python train.py --num_attention_heads=8 --intermediate_size=1024 --rope_theta=500000.0 --bias="none" --parallel_block=true --init="uniform" --init_mimetic=0.5 --beta1=0.95 --beta2=0.99 --lr_head=0.0129 --dataset="wikipedia_en"
MLP neurons of a small language model. Each row is named by its layer, matrix (gate and up: input weights; down: output weights) and neuron, and shows model dimensions 0-255. Each number is 128 + 32 x the weight over its row's rms, rounded and kept within 0 to 255. Numbers have three digits each. A neuron's up and down rows have the sign that makes its largest values positive.
After each neuron's rows, "fires on" lists the tokens most often at its 100 highest values on Wikipedia text that the model never trained on. A number after a token or word is its count.

L7.gate553:139139134074088074135118090131144115111136134098167172068140159138095099108136091122102141127133101164124052146151129189095088135136115177124115144092109055124146167135182155178137109135126132159174055118082135111140167125146132141109165139090102103172059161159141085115100140067131122080177140101168148113103141147109134166122111076078129081119103125115128183085160059144081133096078129157165129038100083036109110119134149125142167100123170081132090150141125158140197086106161127144099129095178142114154143132119098121106157182197106120156155109138105106132112141119128087139155181108199119102053071118135129150154107107106092186115119055126102117088164162071175111137088082170105131160181122119110114134108129137151125108153201114045153123131128107152137186129152119
L7.up553:155166051125135085126132047132092157109165085133158149077105097114125078139106134111136141086077140126132124118162093150135090099176104146116082122097146077131095135115113073161064068110091123107158122165092159111140163180120186091125096105108056081131080184167170082110151133114121154079149145155136155152099148125150128179112100167067115128122143102137081147114134078131100118128043120107198078119061165097140080136125101118177128137161193136140134117124109170142082139119116151145122103091185112134146138126112100141112084186163090192130093073130097143086150123149111041091132132229123091073126140106150155122166192134042153158139130090112176128113163121077129087134112111153067137109150117147110119172158118145129115142121173117054136119126094139135131139142136101
L7.down553:166142080106072110121153100109134165111132068126199107132117086147099123142098114091125158122105122111188089144173126202138141179194159150113184115123176131095126121103121098108082112077092096187164100112114136054116129190103169183117179073123103114162106216104130093144115089116145110135157099105140102141059124135092132144068126140123119148108140166102062168069101129111117107165106137166155113076079121132100132127106148165123098144169209141160108086100099157120114152155083122148139139132132069095136125176111107143116089146148078120153121139156148175127115125155090090048148156161154048123122096077110146120143196117107196133148100170110205130182179146084131072112194140146142169080128140148176135174133135121115089143119130074101134108105129147136130140173147116
fires on: " pro" 100

L5.gate114:140125131120102067102089191155190167166142123178092114081184113111102108089119074075168133107103105142104087162141131114109118073137113129082143116081157097156112130119112115167167158125121147107111162105221081132111180122089127164181100130090095172106090117137200144132170153162153092133125118093128184090138083147110139092132125184156086133176121122141153173061107203165153124142090128183141101096153068107082168148115161121100163133191177104067167157106122105126122119121127082103132177115167131109116124168132121101086117071128127121181140140131124143197105131097085129066115140167115162092150098156104087131189065160073165123144111072130142093099117131136110081073121119147128135177156075135141170179151156150157126075182150203106083122127109104102145107127112151
L5.up114:107179153107158100119124144079137153162105059091168163111138158137096103133058082117154106132139135094169144183144085158177103107145106130125130070137183118074119080126137152172137135120152130113164075156143122074115150149113125072137094076077071173163143188106221125167154117163117149106204098159143193131047168156116142099080149141089127130126121087122059139113074142109122146108156182165124070125092136177123135121140076146171146175080186098135115126142116148169039101145170137141113103153123160176125134142115171134139058115151116146128160121163122109118127158128121137177158150151129055163140083150189104118176179106101125110193142132165122131136061117153103185112140134142114168121139079162162096154163119078132099151131132117137089099152138135145158089114173171
L5.down114:151147040108101056117118107122119146091166075109148171136114075130144144111087162144107172097077125138119128138107127206109112130105152115164137123118161146092120100190085093119136138104122103164142097143120052107065119143062178095116111087122130103139158186128187135157096139135135140105167091182117118133081074122121149109110126118145108105084139076097099091133115136169084097113117151214201083089097136130080084157126139128157141162088203086098138122137147169138106137128166164131143124123079058104129102115120152148105080153192067099118122155197164084134167150136151104072134129133119104105105103124159136042152113112088147103167128138122181150148136174106094120148134118129162160133137039193180150193160161096100072095113094152089158167129157109116156154140117126
fires on: " pro" 69, "ro" 29

L3.gate237:142137088178138143137099095124120092111170085117209139127109101191087200148124107114142120172145095171178110071133139128128161158188089179056106106092120148158122124130116115136124145162120109104136137091087125170104150132109119092138095158141166170112168078173192153097131096073086136124120156159069086149080179044130133174162163136176154150092100145218084120121042126098171160051145120131154152120146145101135123159107142113079173101122086139182131097074126144161133104172070131095133148079089195141121066113096110101109152147105101110065140099143136119112123165173119147122129139156150100158160150156113118104106104146073180144142127102137165074192074165041114133173134107132109125123120084085132120150106168144164098127158115149143137117124096065110115132139148124
L3.up237:100096177119137097126091140093136144134126131133141075105178151187157212081082077130138099170166111081095153150120174161093187080191160156095113121149167106097146205168160155095147102114140149094125105166115111113153100083135157152138111136174126164104122144163115092103147095136125108168158163141178134030152152151083104055140122094128103100184124130150100130132165129069102110176168089096188090131090131151120100080112146095138126174105124105141158141131128137101177137129077132126144131091129159173161168097169129166153132075119095148157123120153150086215184170149142081139084111165091127080123129113114151086141136124149098145110110100140148102128125119113098163138065141103149085146189200212109093121093101147130081142114124170095145160168075104149077096062142127
L3.down237:111123147141104129098096154092139129142140155144151055107180128128149145091089083127063110165108094061064113132071154146101168070122137158091122150155147105125091127122169172032160118110130110084147111185114102118195134135112143182118086134148092114115093154146100155122121075122146117125143146101173136093130141102106096135143100087108119146203126113141109151131116117079157073171149147085145151143097119132141087117125094109178136161091130133138153112155116149101149147129135119151165165116124128185134099131138132150180050130155053107133100107185142090232104192199140113153137145156138134015083164121153174105129163158150131169131150097141144116112164106148058191143087163150159133176135188140095105100116092159137074121100133148105143172155107106127065077083150079
fires on: "1" 37, "2" 21, "\n" 21, ".\n" 6, "C" 5

L7.gate806:207145120174202148081134151120083158140141067124104092111081138107124136102149121121067126121126169158147178175120118085143105141071138138123129163113153067138140143174180107125135106151095113096176131129157156100081097197130162080075111132113120165092109054110155119137128096100141149058231129158194138162112155107141152197163128113062091096092109171122115133118169070147146097128136086123181115172170130068150169133127174098102133121153184130127087176157101159139095109167095156147131166177106155139118115070154139056206066117109142153134111094132110146110186119116162140165102078134150119122172087120158138157050131091114129090124145073117114087156083109136107151095160146165120116094108098123133116152104130133181075169150104124104089161129133081100133153129137142
L7.up806:115183108154084124136059113098145128136140136181130155143126087073151156119128175125142139118124118084118109137099100141106086169134102111178133191102156112105076120110138167117078089110147136208144161044144144140083129161109078152077142085137124138156091161197102168170065152120125124202131156052165124190111152152132095097134135113115130183119140137124105137124140054096078151051176097086119139123129193130095156104091144176151085144181163152074094119128108105100177150149164159084102104122122120144080134135158165118110125130153119089113171066157137155118113134126130155078158160137161201121127127090146172120082143173078101102119149137117080096099114122109199093114127165139196093105095175169041100124092125138122162168137208120119139141145144156114125121088138154
L7.down806:109138146152162127118200158151089202099122103100150167103152114181116182126115093033107111132153112131129105017101165148129164142194140113128097101117098068187132128128144079127142174092125135070135109116137109138178128123129086095140093192098144114094154138112163114134154111099149111127071073168121172123157116144113137172109082158141124116099100103123142190112150142144148123167092090104100171108105126151162150127172129108059205124130089137120059071122137119115141092115142127159118087116136116123199102139106079200154125112148143149128155056152127132143179218104122145156110039128087110110144155116116133109101102097097151144140118081134169120139071094160162164151096073143109154135075150091119159134134162133144153139120091201092208132115128105164161146090110108
fires on: "," 33, "ia" 20, "ork" 10, "e" 5, "ic" 5, " (" 4

L4.gate120:143142146031175132124106064140140151101098132142102094084141225133072143116126096150096111123163135167090096149147151143164113149143126137177130098139114115135154111095110126136141078128176149167138046091136119151109114119043161149141151104050113130133165187163130071078073176102234172171205079061133119093124131090124134166172136152131110147178109129126164138134167181137152085117160091164129106116124132146134179102150106137146142141158086106180187102091136107101109084125059119137152131163123144062096093115133097095100071167095111140063139164138131135137105126131165102161055134122131077136130144177130089099183117120101124176147127104170147140137134121121174188153141107167106131127105134121111166122145156128093136112165142128141086141110070113159098172135148194
L4.up120:129100136134110230163163184109123070123107121112160158118131134136129133153080130081127153173151216122111127158116079165188132158112149208130088105102161180092135159102134089119085144096151134099110127064167156145070132140132131163096107150073206216171179089128071121143054124134180102138107085193120185124119213143127143159119187162149113082165123114094100078122143104150143097138129145147102139089164117115109112100110197088092132140141072119123167143167168111151175106146082116140130133164131113158105117136133164110107142113125112063121078115166090125120143089149107202152100136099091093078110131146134071112130106195164125110127129093143171139145119144085082188124116115178119163192120114149133162149091110136117158096129130124115123179115080134118093081135117143
L4.down120:112190105149108154145163170131155106097155168099102105130130138074147182103109114092104182121175100099172120125139092137140083120091107146117078136146148070111080151116075146142158128153133130108128115137173106107104133135154155138094149176129174079097065116184111115143120129106124137054102129128195112123101131172194032093111075124143126112108131128116127123090178167175150056114099112091118142140091128151119069175176132100070094149106084124123157126199200129099088216123105126101139114166119128125105120154133172166147141135109173132099116085133074121097090116098136073164160133191131155142128079150152152092102073146118141135117151212123187051137054131198122097102145146133123145155118136105170152083143146143140120123156121132137114169081097087161179066146084150
fires on: "s" 78, "is" 17, "er" 4

L3.gate429:161191103141157128185147116109102178147154100116102151135196040165113190129132111108202132119129068107126122108155175115113157169130135096124107081097114109167099083171142120093116139166123137114216067066109136151090124146159128135123067130093102139181137160118181117092198106061135144129134136109127092141144168090118082149213131107145158192078066128214142122105071147133174100138153089171148115150129121128124084147146072108149200093128093138137141091104153121120144119116109078130111127138134140075132108154103152076087061146086183166071208141107169136120136127102117166161131087105115102113165111144109140155129102149142138153164144104199122124159059114117116187127150122130132151138144068080131144123138121099098131046130102138150126106089127111126087150145142122
L3.up429:169154080123058108081121078091152126148116121108140082111205109147143176137153111134153110173110143091125115171132136103140081113129157139122118154178164132164112165072124106179146118111095129144102146139153076132170169105122124132085148096137107164071158081120129122107115109129204128178088139094136099077111114123079114106135151145155166096066157132116103133181133134120095108142149174103144146052154089176117059130067114120087142112147088096082077102122114149072112078106128160186131163077098120130082141185100173063126151118060034127143091139148094164129164145121080068172097131108112091109114135102137138149128124162104129137154129141057149149141139123098171118092122157178118136124119080146163161129051101135209132053130092114081059156118093100149141138135166168
L3.down429:136155100112113148116126087095127182055086088140118114136120101117101112145136103114178147220105148116164139157129147133177040110102106137108161174118145130091141128083086136086147083075110089026167132169136120130148136128151098155124200111140076109068144126122127182092105055138221135131117155168136119144187138098144093140130123121111137157126126120121108140141196136155107083124144126121095101110154083171085116149153101129142121138147096107156124079145159167081136151115101150082147126138042143133100184167147188132077111109095056117093136178216036160084121158117105172154098101118152127136101130116098114110150128101102107141159151137093127138134146157099131121095123186169119117174155124179119089142054078119141160129112169115097041115100099120141115102163145125
fires on: "3" 41, "2" 17, "0" 12, "le" 12, "5" 8, "1" 5

L4.gate535:122117162120142104134165075117143103102150172144128141089194101124075129129126116161128148130106135150104135087103172118166078187047119124106143150091123112084151162117177126153118140137174127123121075076130129133144115128151128135101106111109112168191097152126122119153112150101091164095155099106114107136155087086155100183134139215176146137144117085121146147134114143174149094122115192102137062078115085128125143112109159132106147134106149105101112092166116097079126076131122118113099080121164177145162150123154110080147140105081142137068095200109132134148125088101131136159065083082187137145072102157160089102198105161134122181123088143157131126088096127158160228121097052160159131175075134084146183157182169138047072168146131086077089140139132144052089118157163157
L4.up535:110108153117151135128117103180145122104116109114198136108185106120109073112132102100195122105140203110108101160107121140084198147127140132124183131143109170093060041154118110134161171121152150140158121096054130182121085120166145096132154160131142153194080151048083116126105130108141145166143139136043097149107083143136144128116165068179135106131075103132093041125091060163091086100149127161111104083154140129072125144105061179108073129111129150103169104127178148103117118120119145140133174150175082064121142171177140137134134071120116060100108138191139135083193120072155139145151166146089160110152171111128109181113090169165105094115105137111155144145147133162113101149189125102123128123136132167107080111180127140142108084131089116150136107166101118115097177127129085
L4.down535:128147136128162145159085070160123134137121163082089163152133193138146191107106171154103079148154107093117103154140066112160082129129139108176153148145154098129133147094115127155088130150111092000149140187166162107112125151140139140143165102138156091085141126130078141120142102189152147127090107106197066090168149120162065127163146132065128140145121096170114159113155100124168142099150155099099172160167144122093107106132074125173119111128128144210135155169159119113095128118166109102160098148098116163129061140115181131155121135077148128147155168128047140093124149154080088156113127146073146089167152150119145073074148150124109119108116109083138119101161130135126081190112152143105127161051176084092119095131136103117157140139040163125052178093124098159148166140095161
fires on: "s" 58, "ch" 17, "er" 13

L5.gate8:122139094122098172147064163109124092108138193104112065125053171115127152084074154048151115163143062134129087123067173150114116074150123130117103104147084113106152159096106158144146058178121115116055133136107108132083138148128078140157067179128139122118089055124133119084130125120093135109149185136101119132139097126127131104161111113136176161200131117123135118148167135114154121063100197184101137125101123130115167088191158151080091175114159118217128120084166086127129112128138098078106090152071073146118107108151149106107078196068145170161150131171187101108151087113120148148122129168105153162080086171148113099135130090109136137149096127133088115073115169131114051147106131122098114107135169086150170125127161149120114171151132186094161132099089156136066146142107140
L5.up8:121114126199071168098121149095094080042113094076084081140148173183104160110124158095195157173113091093145117163110112144120093133196097097110148063129140151091088136076120173078138159138148169133135144168143134144192095106130157097144083219138141103140133105134148101109069119193161145176163131142084079117156138156157114082128110148142163133117152124096110085130103105127189136123129117146129118179110124171104178157133088124089111126141122198161154097106111050210158210100112146086152142102132134113185131129093144130095104152176152142130130144139111092114141151129159096110084097196084110141167150124140180146142154172092185155148164144136088120151120165179155113178147116162114106166140132084089092116134096170084142108134101152139207130131159109162096112115117089
L5.down8:045130141119120136094143162127078178124129108145136079171206138122164108125141100131122132130100076099153102172159060115115130136143141105124077107181163138172115174139173103105220147176166163143127104173132181120172219138073100089099121114178099148121125167126146177095112119160134118160076131137103129142157128130137127098060159185114090118136113110116103120127134036177132067155161085121087103100111109171138146128094086115118182115174086160157131148149135084145182148091103178120082158100149063133163148122103082121096141151157173092086138120127108149139174124075120057118128077172091093134145147127142137112139091201177175109135161121117177125117122125124106166121180145168145130155123098133103135137159089148124178107136097079151134198097151158144164128075195138
fires on: "st" 18, "ly" 17, "ost" 12, "est" 12, " and" 9, "ore" 6

L8.gate736:143198149120136092112097134124120125137080118030121138109124089111069115109096148170178099168129144124129106082121112170105132103129056132101128080123112130142128146103144099148175090161162119135094114119107122124128124114097133120121079166093172105125136030056148099178137154136139092139136116126132139132161112140116113114131098132144164172229064103145089136121154069142144077114134169131105077115086136122135194099118101114049163165148114146174146146118144061212100136111148127095154136150089169173142133107165133096124044137135139178164145122157160135145211152164140155096137128141098133198129117146112148149145120126112153075126108116128164112099079113136090121167141170171159196126165150102160175156101132102157199154160149110085115128067129133127105188225109164
L8.up736:116116144112099108099117135101080101094112144100080096121156142128155186108158181073147178129109154060062156139132108123131124155133080151116107063100159118180146179080088093094162107095141156147117151135155193091167111121054155143194132178118132096114126111086115143111131140180125105141113128174142109169140153165096134131154139163161153090173204133143082092118156135190134193143100139124162084150038127162100102076153119119101155083126090158145158073190138102123150164118047161096085172187141132135146143146101119153119119153129141130132164121115146154095141133071088076184140179202170086135154144129103072114113120146123108111137106126138137086156182155085106077141116130065118114112100176095157075185116177151142140168137098176159175145166129118138147160075112128
L8.down736:128125147100126089157155154147080150134083105148105132120111145130201113084111151124168126164146117147093130081182113119149123100121119112160172139070134090138112118087136112149129115154144104173137129190135129142073134131071182211175191102117078102098124161121132148055123117117177118128135129103077084127135144110120106083060196196187105101153123127091152107132207153162119161123103096107127063149115117085113170187133089147073128120119128153191101092116177057126126150028130068122128106147182082148116142113076137113137099116090165138089168092094100146167148096091133103120104146166154105159111193124069081133167189143135126158130093123147175115110105144147168070122148129156124140103126162061150127135139160137105210136135134072111160122111116127111209119096114126
fires on: "ly" 28, " a" 15, "ost" 13, " and" 7, "ore" 6

L5.gate790:064162104079133164148089207120147146167139129147101144131107129107051094126119152089137123127077031066090088127102090139063119149113112099098120079088103120133093135097117152146163135135102101137153083121121118133167105104123161139094073171123129119114101123105091029089153138081151143108142099179133160145142104125179159148108057161084147193147080106141203116083115173127122115132094143148120127100133128060194129068127131084129135060093097114171173078121140094149136152112070068138149106090079173121110073094097144050123110171127137160115086157128173153132186135141146115178140148091144127137124065112147136089102125104119165182124087161148145082151119122089106109118089134153164140122071132120160138146183097172090121155154106151147124093118065115153130131156099109
L5.up790:102122133201129103155141123112114103162070078103123071102146183083175104073184115077153127181115097093143065104109157151113105177174098145115152153126125145064109225155143110172138199127138178124165094133171064115184113111094116119138116179175137170151114155116054091106134093129152180130124144148148135134150122123145158095129129135127154131126184120108080145153111135119102129116137107206167101169165135173103156147133120152126168101100161157095142138131188154105103138123123170106148140130164093111118138165111137212134085151147160173143146120164195109079148175172194156179148138185095087142133146088130153165145109118134143136131094104086112155135106107145163123161108078158199136183125194154107115104139134161137166179153157164102115152163163147142090104084038148
L5.down790:137112147124142118108176108161063155151145174129094162169149150087149147134132125121083093120096089113237118183103144190147108180124111179095122179121115117116161116140145096122048119080099138129082125144158206067062120159168153132175141088154147099172147166126161144155110108112126123167047124124113081107081160058152045162130096154127102098099164151133176139100210045154127087153155116081102098131150089184120114150104124092157114134110100111167209116121118132136098117126143136137120094163111180170149137073098115112130116146101168083137167130090128155130118148108112116091133137104132115174146139176190148118132078116177173110100160173156146100090150126078107086126092124105117160127128175129063120098157131160103152151109172116115063164082148105140139110097100115
fires on: "ly" 21, "ed" 16, "st" 11, "ing" 10, "ate" 8, "mer" 7

L4.gate808:080131126136140156108111109146144109134142180151176181047142171162094195124084163155145103143128124109134109066129129109151129102109093112050131149094094141100124166115129030136091073160146141104095120119062124094134136107131109198084113181130126115130119149152181140120169170112129099130189152059088098132151132110132160166119137164188070205157108141135119114111139097124156079080049167061093098085139102074185174089136168123073189138114100102155113126148112046164127147112109187146129127164164119162127100105141127067105097158135085137118111099119120143172163131100139120144080114141181133126122077128129126110137128156087117124117141088126126153153153141110105167203106150098156143135065087102111146122103118103118101119106101105102106077077124101054176181160160136
L4.up808:093174161196169183144083148116127099171111120104177173080073167142155176113162186122206090161110137099113186159136107135178179113115112089078137105078100154110152144208130128144113156119129174152161159131153095136128088139099191138116161190153193143141122128123208113106117135113079135119142144132067080071154178154108132182145080079155077140112101095127110113114100068140131094084154104134050104096156152112142155125183152110126113136144179151147115138136164114116117188101117100146116121201121123114147146140168147165113059159084119067088092129124096120167135100056100166114154103044133092133115146105133177173121125164157130106142147126157129190135114088133088101154135166094120167162105128155120116113138084124147134155104108074138118101139091184103093138125167100
L4.down808:190105071116157122132093167134136129159137187132082112086119121141135133134139123137147148131106108077093164158153122145174106121110118020117133153146161052161143139173102128089176184067167121115055146094173157130145130132143107129184118126097088160142062126096130095110112093137086146125093120109110163117123179127147127154109115062140105186072134099112165138131135182136121110122165121168128174174145171065106105115181124128130150161131112110179141123171160109113151149120111106104150134135062187109082117168103100179157112146028131139110151146182145189149144134166087131163150131121142138093127120163120126120112098134155107126135138172162112183163094167139166076168137140166151183154109080158141120111104141114146164221119068136161172190149083167128076102140181051
fires on: "re" 29, "I" 18, "er" 9, "l" 8, "s" 7, "L" 6

L4.gate71:127146116122165081134091131134111111100206123169121131124150088130099077087164105100157129133132156101109145070145104170096109134091101143066140110122051131119091144177116100116148130167169162090106078123144126115107165114060093107136130124135116145144150214160186135122187142113077146109129164120099143167106173092097194130121141135155152162136103105165137169089133134135129133074096163114084097059138065111140107040067084144096195123074133096147092112159128170163121079172139159182084110157190134145136118107110187075134076067103113167118094152122121127098167151149124188172093127145161133146101165109156106143112055123172093086129179115181135144128086179161081140126149118149192141133098098165172202115112154110170104128146121136162156127151152133069158137151127126
L4.up71:070154166128083163139119159149078184100168176090120145163089073175127159088167106157186098092094099172111103132118133129104115113151111126089162182104146126137088149139167159186103131098136097112120133118136157100136106084127176118113085135161122133146171125078116145156107144099079126136158096177056167149079103140141129102138146142196125163114138138174123072152116106150086078158076158129094162147140120135087125148117140017028095105157122206124166157084142140136125109141073200121123176158135141150154130089111189124164129088151125146146143108185126154112126121131159160166115166081119129158075113166109132152165153122224113113142088106123183171108053117168160156122088128142140120097163134123125110154112115160119129185159124106191177162161158091151092167135129170
L4.down71:138158125063144119114127135084158157148139127127081091152135094203129098119062116106144089133126110112076157151113089143122123170129158118153168168118154146158083138095088133173134166135042075181163107146162162143124148160154181156091143110151117108181094107092077135129063126090096136129168112085182130058117083127118086094156150126133164134131143116118132172065155160155119160146090088097096145146102107141074104161152126129125087142102119167129148118136113098087039146118121083139122116103104143087123157111089167173172111128051156150167170149156179138115061082111162101081088140114099201166153089097113163157096092177106173142116148166120118150074148078110121050143134113142113136105100088089098093184134116150073195149143084061137156149107129114084090177136111115
fires on: "ce" 23, "t" 15, "im" 9, "d" 9, "er" 8, "M" 7

L8.gate455:166100127097152143085104102118131126165124123134153112093125128083140151113104156222098102061170116131053149088087134145141129141070107133077150133125152089128170124121124124129130190116149174125113143104106104146117124143081085152162118169188181111164104065180090164139134147088095152103099122147143155083049135149160139183141128152136114143155089116187147147110168111133130142131121147161108094150175167151182191119104160113138166146186124124191111099065140099109109131112152132048090117205130138117156112122092166082128111162190158151108141132169084104108141143114108141064095125176151159132139143190131120123062092097114128133165148130108111145063155137076093097215100141127093105133103158165092105131156138202111209159108135130137186122159088098171182151153180142
L8.up455:136140209158151101137127129115110112118154102080153085138126142107121205161166178138096118117165146083129102182117147109095124125101104179107132181160132157201104116137162111111110157183092192160096178085210075111111103141099129144115187173103120168140143149144121164112160162128125130113133130160096205106113086056124190129118117106118086176122146135185125085180129079117164104103141094109146173135129152141175162067112179161091118109109198160130081159092155119130084163117116097140151157180127115162126081062145122147104100117150147080137112164047100129117140143116124070150162166141152137107098099085075117156153074172133106103145114172113146067137170087153118120106124129044083183142165124148157111079149069152141160134154151129158141170117156137120125118145192160
L8.down455:205127076138120080092128130106127120102130120127130141175126186172094065114115117094086123151107092173079142131065130122165063176158141128094190150114132141145089159162121136114153126168120143129144169110136130078067159038158147154059128114130090142160120140125169074128155138126085121218120118112117153129171128155142132107112107072091165107127118136090105117107120203088109033099208105160100158146144119172098107153129096125118100127134090091107071105130158144152073079197060127145146136101148084121079114139083076110131127124130182120101135066163138185109084126123119127152098144105133180082102101120115129108123152110134109190117096121162142125124076158143129188130160142127143095082165163103204171113121103096103069156056118106148110144138123073133093160122118143
fires on: "er" 19, "p" 17, "r" 13, "S" 10, "ust" 8, "is" 8

L3.gate814:140202092114153152191096152114127120130172092079108132107132100079096111128166162075179080113159092125158120094143152130085129167165182143104085122145112110107113182148100065167210120135077072092211111179115118180178094120107135128116135155121189137134173135107162161083159087153144187110162130159108143139112197120120103180147130176117173172101084156164149087135127066114154079094132128080101146099105109089129133081142147123125155061108057129115126105137150151183147120112130058167076114122126120111133095145113167119132097136120128141043189096136183110166143150174133122097124131176156108154155138162114134133092160125083085101176157139153128141129060149121098139121171152196180112110101141133150101138162082173137112079124126149134144081110099106194112114155172141
L3.up814:173135179161165169115154140118164135161088099098145104170140181167106162097096169177100152140172131126196165158088128084160167110140090119149120108136176148124160102141143157057080122176107143129126165102151114071109118101139104092142097086102103185139099092127096188138127149118158108128032182106169138107109131140110133095126108065148087161148144088134143157129155141106101135150144149148164116131117123110097110153086117121069104112128156119116101108086139163127155156148148108086167157093196098136126119093157221081126165089140168141178191175093110085182096148116081156146110105090156188100099100157146159064174115132088086138122136150110098129147166080070137158135103112010151132136148141104093155151108152077145093149122189114084146168158109072099168124090109131
L3.down814:139165117144133170099082124148166139173084130130109118109133109162099139157114122100185115145126107193173102156131145175072116111140131105086140187185105126119172182185161114099089112132099099000166108153120130126083138104109112136164172154129120137095183136110135105092072068160115146150166118115173078135145111124114144152170114129071118150105107178111125128134109152063146138192168140159181118102178139154088143120159137053135113172140106131119133145193127133086088132112145108105156104135055122087179181148103123081178075087126132153131104124140103156123113193144143111113107115165067089133135093153138169100098148054098122122119143089172078130138127150122128113068156110230129114172138099168104151110120098148126180117101138089181180094145089128067109076148143149
fires on: "\n" 55, "[" 10, ":" 7, "9" 7, ".\n" 6, "os" 5

L4.gate756:131130187112159096078124137150124157206169170132145147101095173132158105115096166119168117085144122150122097113140141103144083102154096116052096127143144125126152110135160147168095132185114081102079143077164144100150139122102105157113128104088077196094061164189165078143121135109104128071178119123132204139166132114104208093139096154140123139182103168193118191100127112168164136061107186129113084106117128096137170165119110089076098162153151047141088150142128103122133180184115103102097099138156105147117162131099129110124129142089119154177122172146054132128143137153087155122138146149165156170173066174093124052095132122113111125151137103144135101125118117088114196171071104134074126119122135082091168153119181109117087097181141122138069167127123142096176136176140146
L4.up756:101167147110148185082145175123157142149115116112105168126110159151182076136128139084102127106062186132205148157188145182158093127115155153142126096122115134102129153153128161149139163046080156122154130167189157129112180159100150119111125129106026160129156114148095100097184099149191098090109155125142169131160104091145162085110140110138046161087178147128054153128103159162158173135105179160077112136129094139156073158153090135108098084147145124160105166112087154105143140147154139126146052128086103186135111190105088132129169147153106068174100137141088136145098131135088064138191173123161098139143136087100071113123172158125070141123119130123145130104110142194062172125131103137096154104154144127131139197163145098133117107121124137064119140160154126206109124132134119
L4.down756:068121148126101147090147143070147111056101132096107064163161160144137128121142176136078139095068139095133167147130100161153135142062187183146144100123116078126127178119076149195122157109111126223115132157104109141085143103085136137094147095114089096159168076110102110157165150167203109114142085138206125131141106034168135145192160128092086121087121082049101106155094177183132118135113113093075078137128139092133066110157137121128144144098099117122180157159129146094106147114160147116104081136104156179101079156140112154078128135165127087093122142165161104100100180138118116146154148120115122079115146113109079196164157140137109184121101082128141147069101154141136188123126111140137132123146150160139096141208122123109135166139139158096119123134110124205084171091157096
fires on: "ro" 31, "b" 19, "n" 13, "if" 9, "v" 7, "ing" 7

L5.gate56:188145172104167168080104138090102098124172152080102123092161100100145143169115151199165114144136210135067107155136125196151094096158134110140128155160130122136060062131118110133087114122161095121097132078131109120098186080127109127138149148089111144156109119118147123180128175134144133120150147129094153110103132098133126084151140157150082141133112153195156119103135124135117132046160133152065106113147176192107070153172151095129115120171159160156185159091141097116108128171065140066132131120105143125090079113191159117110121097084088147137118120147053173094172104161091134129170169124158112199094124150139106114105121103127156157138140155166111108098120137194063076153091138143091118104086106154141127140179166140112181040186092166077101098206154143131157149122117163
L5.up56:142149086204134149165106126093122116085153137072122149152140131147087136198137171091101077163100160089138140132179123153029166121123178123146114114123149137134079096174120046134081196115125132143130127181112101111183110123123138137132132139086108137120149158122112137127139084137123162101156067190099133102108145123131139175095162129068099141061076076106064122063120164165150073150092076106117128125131150144140132118110149131095138147146167187136132165172139096115108149119109137168169076193145163116100157109195065103113117133137151100118085142083147129163207125122127111135086156159091095134103105070149103152131149136150069119176100092117121127146142189132077164096106171129197145204130167132139095096118094176076138159119098155116148130131205065136167150139123125
L5.down56:080096160110121106105142111136142113125042136135087168175144138147095107156115148070105105084103086176139175091110106094157152153085197117111113112080134144158151164182135163093160165124079097066078176121091102147141085137106106114080132115146092083157073107137134132060131097139062102106124143168165109120137091131152080182093146135158214082146154147120074141139123141124091078179088082181081122122135147082147138119082113150072163060124162080084055133091154109117149123101159110146103138117083156123184133181166109154142105147167139120067090127102125117150118122141121139161096096153130147077157100127118109205147100119110088092211069111129120171174090116106152171103147113113135110144125181097198122163121165129114099135120121106115154120126118120210097098152139116
fires on: "s" 21, "ent" 15, "p" 9, "er" 8, "ate" 8, "ir" 7

L5.gate770:110089124126126119158119144094109120132099180170150190111086139159147086060129183164165093172084133166126078115062235145148114176099117141108141165138108131128116103103131096131117115162166101154109126130124092141166115113139107151124052213114152118153126107104122120095097153128148203071155133107123127184063114154109155142102096093082115096176111152127143129084077081090129105070136144137123119114122123110086141150132136149176152140172081123193090136148183093102062127148116174128084187099184106114105169131135158057162108123108163107142147118092141111191104103071129116167184122143134139124107103114170101166153111077163162158146113138149152086125149145137137083151087108139139126133121091119082209089147184119157177127170107203127176138147121111139092168189091082
L5.up770:094105103117039114131097103095142147105111161103086066169117103141072119114109105125097101096069128166120158130121160127140168153129157168139191121147174157131143100062104158146233129097183082158172073146166170189158118134126159126091095161095109071117180142153065059129170087120138168130140157096164099158139117081131194136118127160157128128096199111097087128103127158085167122118110144095144146185082133096102166140191135130152126091137078112179172092127157157135137112132142148100154115138107205072182106171076179070162159174111125130108105151143128199110123102148159151162163138119135139123110139083157123166130153104079168135083094173121098077163100160134154166137119128111140121119055116088107125123179117131160124101078096152109146155094114122133162122153078136
L5.down770:116128166133172112118177116177130134151153095107113129141145219124099077166136151084114141151066102127145111175145106141169123101133158167072115115146139118119085125128099140165142166128094117049131157154162122099186156117116118113139131113121157135104145136114078102153100099140102134137081138199184114101138141048153167157137155171164079069126168156146107091175171090118111117082095128163101090127182137129136155130097078142181120088099165128134128188109100102106144132107151169063144051143095165105148102126103195146126105154136126122142127132167133156089163157088117126131102092174168106178110099097116104103149102207135083157186172103110111126130199088071149166117172153161118149131118155100168132112167169152046066095142141057086075144110153197092155143113157170
fires on: "ly" 16, "e" 14, "he" 11, " and" 10, "ing" 9, "ed" 7